Part of a small language model's weights.
Size: 15 layers, vocabulary 16384.
Architecture: no biases in attention or MLP, untied embeddings, attention and MLP in parallel.
Training: a variant of Muon for these matrices, 600M tokens, 9160 steps.
MLP neurons of a small language model. Each row is named by its layer, matrix (up: input weights) and neuron, and shows model dimensions 341-511. Each number is 128 + 24 x the weight over its row's rms, rounded and kept within 0 to 255. Numbers have three digits each.
A block is one neuron, or neurons of one layer that tend to fire together. Before each block is what it responds to, as a language model described it from the Wikipedia text at the highest values.

Description: Time-span duration nouns. Nouns naming a span of time ending a quantity phrase, like two decades, five years, two successful seasons; occasionally long, short, miles.
L2.up223:143148113160138155133147115160181152149104152122111132115137143135145152143162140156113126124118129143111121156158129112070124129107155145108132125103169126125125160110156160107106115164141145150127167151137140142126083132162143140172052134151098153109129106136128140114135080099138114164133135149135150094125169125140166093128154123163100159131123093114159127160133101110164166056095088108127113125082122110144104140154127109111119132130155153173139131142101099114125158076086101152086125101147107080142168107140

Description: Years after determiners. Years and other modifiers right after the/a that open a noun phrase, as in the 1990s, the 1998 Winter Olympics, or the now-obsolete.
L6.up125:126142106141122102132157153130112078085162139147128133134158092139097129118160097112153132185113117105151102126124136089109102128162131149151113184088093101158122159144166102126116102197104150114084135100125126145097143157172117119117118142118158121088162168151097113139110141140135107141109103122136143088135117167124100122130138110139132168134146117089110097127107141140098145083162099166164133122097099107157055119097108170136150117084123117141112146115127088096129125149157122122113129132128091129087163107154
L6.up162:105116100084159136108117130144146155091112138169077153115126135105151119105103106137100161092141157107105110114145081115138097136148178133114160142148103120149123133145153137122161123142107186118150121152141145100090203162101153116109180114132142107111187095150125151107186111111097147108110129128127157131151128158116105104142102153128165062116122109135150087147122143108120117108088171139138095116131152105146135142133160146089136159128129108183135128173090144124142108125117128174158094162135160124093153107091
L6.up334:107187156114117140085109147080133134132156150136124146136138109100082086148135125127157120113112172122079185135111099123135103106104130116100174139087103113130101172124129148136134155141154112141124134127106145142115166148102108121132115096137134138147092118121126132153158140098122118130153158098131149135145115118102089118144138073164172115107110140135143111091089139158109128131102134127132137138113128127106109124077101120134135107131143112150133113130141169164145093136148175116112134125144096162145091093112
L6.up404:113096136132158160088131128154098109107087143133142145150138147162120146134146160111136100142133174124097081136194134155127124123134126165131117117094119184177148107123151122113130148158144158101150152124113074142113136133132137152147109109126164093104128107128115128174109153145155150116106088131140084086147123100164080119127108109138152148135114125127110099092132168116103147131130151132114152087115094141177109145083157145138138146132133097136118067137139139141134133139114077122134119155137103134147118127108
L6.up494:119124123165168167125087119108146128092146137102125093129116141121097116087134114116122160119124107090123135077144138120139108137134140089146125159140138066131120192147082157113119126089133137124121135129108074143123197117165107147121125078095124133154129152102116122168116144070109091160085123157102147121123150125131142130129155119093153143124165144113157121131107127127134134099106171121123088172160093090169135098119115146144164134155165153152101128103131117076146108165101129158131155150130096148147109135129
L6.up755:148115140135116119125100157144121133140144163121125171165164131161132145106152156082168116128112096151134127148149120117098139132130159126195144153138131181119119146169114128128101114153133143120144123153171122121132124155126096165108148166135115112080128144092132112144133153096129117149135124109115105087159072101139142142146105134115084150130141105103118106141069177123108127111111147088150105134120077135177111132135174125136115107120090105122109134109178103111151099188112091118113176146150124116142126093136
L6.up934:113137071110118133114142127113169107101148161159114110138117115095105127124110138146138138144106083141121136113146150116124102109083149113171139103143193102148099161108135130140109122174162122122109105109131164156102142149151137103127113126108165108114131153117135167156137137132119126127082102098126130087107118121154144077091107127131113123108097098147093130143159119149157143159139099155140131109143124089188132131118117142119152142119094113142125157147094112122121154140148121129078134126114108125124068133144
L6.up1028:113158069116081104170111133156136140149113129152111129101112136088136115107158097144131121087149133115103158162131130120158143117118163146132158115125126111114148150117136126118156109110177136169136112108106111103127121157124118104142151122139109126131139108096109118136111091134086087156164154172093120135150073125126131136114093104114119147086184136108169126073108118124105115132133118160086142129152103132083128083112154104153182141149132147106107144131098162124102129161115063113105086143131141057156160146071
L6.up1060:088123160140103114075157142115122152135152166155124161101134106109136117085145128100158088172155120110079107118163148143170147153124153129120139140148144122148075166110161135058136154105149171105132101116159130138109139158162157088117148122119099159113061124109150170122150111123096115152148112105140132116141125084100151143100137089108117095132175127073110143117139136164110145092114122123100120113133141128142140104094111157077160148101150125122127067129099125080105093172144109146129107123122082100139081129123
L6.up1263:089110091124143150154092149123142139126176123172090104139146115171109144044131108101111160107148183147185162104163106078136123123148133151111139148104145119136118119140126125135156076115128142141085165116087123115115129131154114132165122129113157120113123158108093154140132083165123123129159118101129118139128116157148119131117097132110111130116132105123156120118111120145123156148111135107129148119174132171113113105110142160115114148105121101093156133109133134157110115137110124136174186133122150091109108092146
L6.up1267:145177086129160150114099135100128115128087137138101113137096150153119131130126114117153131106132106126129121162146142098138132122139091131106139135149161176125127120104144122127139115143099145109098133101122115146102111145112126173190118157130119112125141112111138139135063109089104147166101100138144073086137127138126138153140133126089159105117077150164146123120139123160111110093146128166152116082131117122129113094126091136125153144132098138118132133039094103088111123163105094108141107139098083119074154117096
L6.up1357:143144136155138147096159147084104082125159113201129126122093109082125094116147093096158134125103126098125151098118101179106153100148119133104110129121199149142110112137109134095095096164146134142141125094124155148117138122096147111142170137118119123120149134113166144139122141119136116137169102125149117122128098149069140135116168086143099097155094108133151168125120112119208126119135140126118150139139077145138148093103129126175125107140125085137120131109158128143138120135105121151137137166154137128103094146157
L6.up1409:087101135114158147067104122170117048097151197063105092170121145139116137133112125163118128138143103127113103110135110108151118141114141170112132154108125149142112114130162150146103204170106196146099139111148118110110153189143133085129105111093148148116129169127105148133114111081152111167118126123104057125142136102137124118122188114111139130105087124112119142120136131145101129136165122132124142155167140139124145146115106163136114160136168148113116114138061144138140128123130148137111112146125128112139112123108
L6.up1619:110120156151126168128136174133132116134107143133117133162178100104117126087097121140099110135120170137127165094130116187141138145113128151188134103095180115110091107135120124106086131143102128168116147134154130121181139156135149155109108089093122154147120109118100126090131130129114112143165112164156132135153113148106135165110093079125129136091083099101125107110128132139146137128147113112115145101168121144143156102114120132126104156124137132101136107148109112147134112122120127157118101106163128137144128124108
L6.up1700:143157114094087113101144122120161076126137120141101131106111119106079178152130106098121121104132096146124128102118078121119127157114110110140126146093116138176184110146139127137130090119105130151132090104151139162105127165149124127145088103121154081101111123155124169121132125153101114155127115162151124128145138126139106136140132127127095128069154112140132100103132099108128138127108123146119131129179136143140113168115145145066119091184123109133132139138147143130109113143131095148166168149134174105140140130126
L6.up1721:122126107123118107096130111126144106082160146152119129164138120131115169113132128193130123127127139143126137105151106148137117143116179123141113137160135121106075125082140146122128151140111138151129165149128121127124144096127115093150100095131144135124155137109120119142151070088154112150181130112160125140123125118109135105110166184121129137114135111094135156095114127133129097107151124137136115129085112157142099103077120088151155159098093162092128129109150133147139083147165084090143111161101090132129135144125

Description: Four-digit year tokens. Four-digit year numbers in any context, often inside parentheses, date ranges, lists or after "in", such as (1974), 1999–2003, in 2013.
L2.up1761:135135132098088086135134164119119124145126115120111148148140149121153134100097164083099116117107156099115100120112110140131156134123126157113154121125138191119143125116159150123113122153153111156126104083107131176105147133167091123145138149140130098123137135158121091112111079099103180137153113146185088148152125107090110126126094122136118106074144101112149135120134137123146150127123131130162140096157117139138122098168143151117122171166103111097087131119084158095139133205147119114143100172108141110139128125094

Description: Relative time-span units. Time-unit nouns after a number or "a few" in relative time phrases, e.g. three days later, 27 years after; weaker on "an", name pieces.
L12.up608:123154122092166142154101127122078149154145074142144166138116165124117138161119119139115129207129118141127114093138126163147128097139120110136138149134128149086127177176110128118081128163122154146114138138113135138147141107122110149134123114122161101191142127131116144129101140126159133160090131148119145144139131093144133102103137141171141149159099136138155143098129132137098147140086138154136087112118130076106081185138113148111145104126118120105085160115170106134127105093079138138126152112118189157100173164141
L12.up884:152112106095116092115119134125147163126128127158120148135153195105136157108152131126125106156126119104159124134120104139155103098149105119102138163155146163121176101116126096094137143144145114161100130124151121112112102163107139075136100086137121122148176129162114147084088136184167125130104133130084144150117119181118147120096172116163143126137123093150124107143163103111090122118123114130119090095110122096082117106122155163104106113124129125137120090124119121085141160112122123133130122100177141098153163116060
L12.up1144:145151119090107116152119100171122133119139089149144132116121139082143110155156103105193098105158116104139142146106084145094142152060112087125156132147149148090151134128149127131155137139096172127122109124127130125094130140130137092161109109120165138142077091133166169150137134156117123127072135131141146094142135136137108065160057084159121141118115112152157153113123125107135142140111084119109110127137101102095105114139170141145115099117186166131102162122070132138110155137138135131126182124129122135093137138104
L12.up1391:115126110127103097145132188123117113150114080171106134113163118137147139137139114079139148126154113106130155096111123176108111127103079111162089130116107109149170128158135136106140141123130118177112129096142112109095105110135124093150112149147121144124152151160197129101146148140083134125108126155128126138171067137116091127098141135138148143131120101109106120162095095126150135126187083114109123136161108118105133160130086146104089130095142119123166121143163143132157106096092082098085143133102157134116140102134

Description: Prenominal noun modifiers. Adjectives, determiners and word-final pieces right after an article or "after", just before the noun they modify, e.g. significant, seminal, same.
L12.up385:128140142107134144121146096146110099100140151134076078126123132109098117154130110121116112139097136123098141105147131156132155123114163145174166120139123129117126163120121118139143114088168141106124120177133172114122142177126162135124131110085109132146089113162100134215116107143111139174122115110152179117160157160151129109125136142108158149092120083070102142125131152132143178127075146111137135077142132149092157146148167128128123151144145109080148121089128129110130136134122147136131132185158122156096101180107
L12.up906:124117134112171135120113128158106114128096142127117083191166146115142116165107072160147157129108176119122136131114131143164128132133118121162157137149178130124140119177151165135129112127144147131133115145105155133138097136131118141157122112131072107156127112125114156147101155128125142117174129163136109116150144133143136114107091103157184144106130032070137139099117110150117093102122166113166136137178152134128114098130144102126129128121158107124118160151116120127129104123074113139108101135121135121131112129067
L12.up916:085121135145152146107127100120106121161110154176147140134164117151114109131121134128107183130106159147122108088102150138114141184138139116152125102088156134169112141131122118129150119129120120175083077105126128155117112143102116124131128114148107144105078104128146136135068148144129121121152181096108113091151147138127112134118126109120172164132134093108161110141102123150146091089152148080139110151124114113122113119115192121139107177116186124157111133103147145109171129125104114136155108098145124114153100114122
L12.up1007:138127141123113129106129113128133122105162122122155113130124134101100120102117163131100114089126112112171145087142101124125144120130148139136140162109094156128114089183087122091160161152143143126146123121109116105092104111130095088135116133109094126111110139127139133127088118117148139168169098137115187175169117139205148111118137106157125127123094132157114166095161158097094127140142113148137125114155119109148117106144152137139129105120141137154110107100119088110131164147151142148118102131175116128125168138125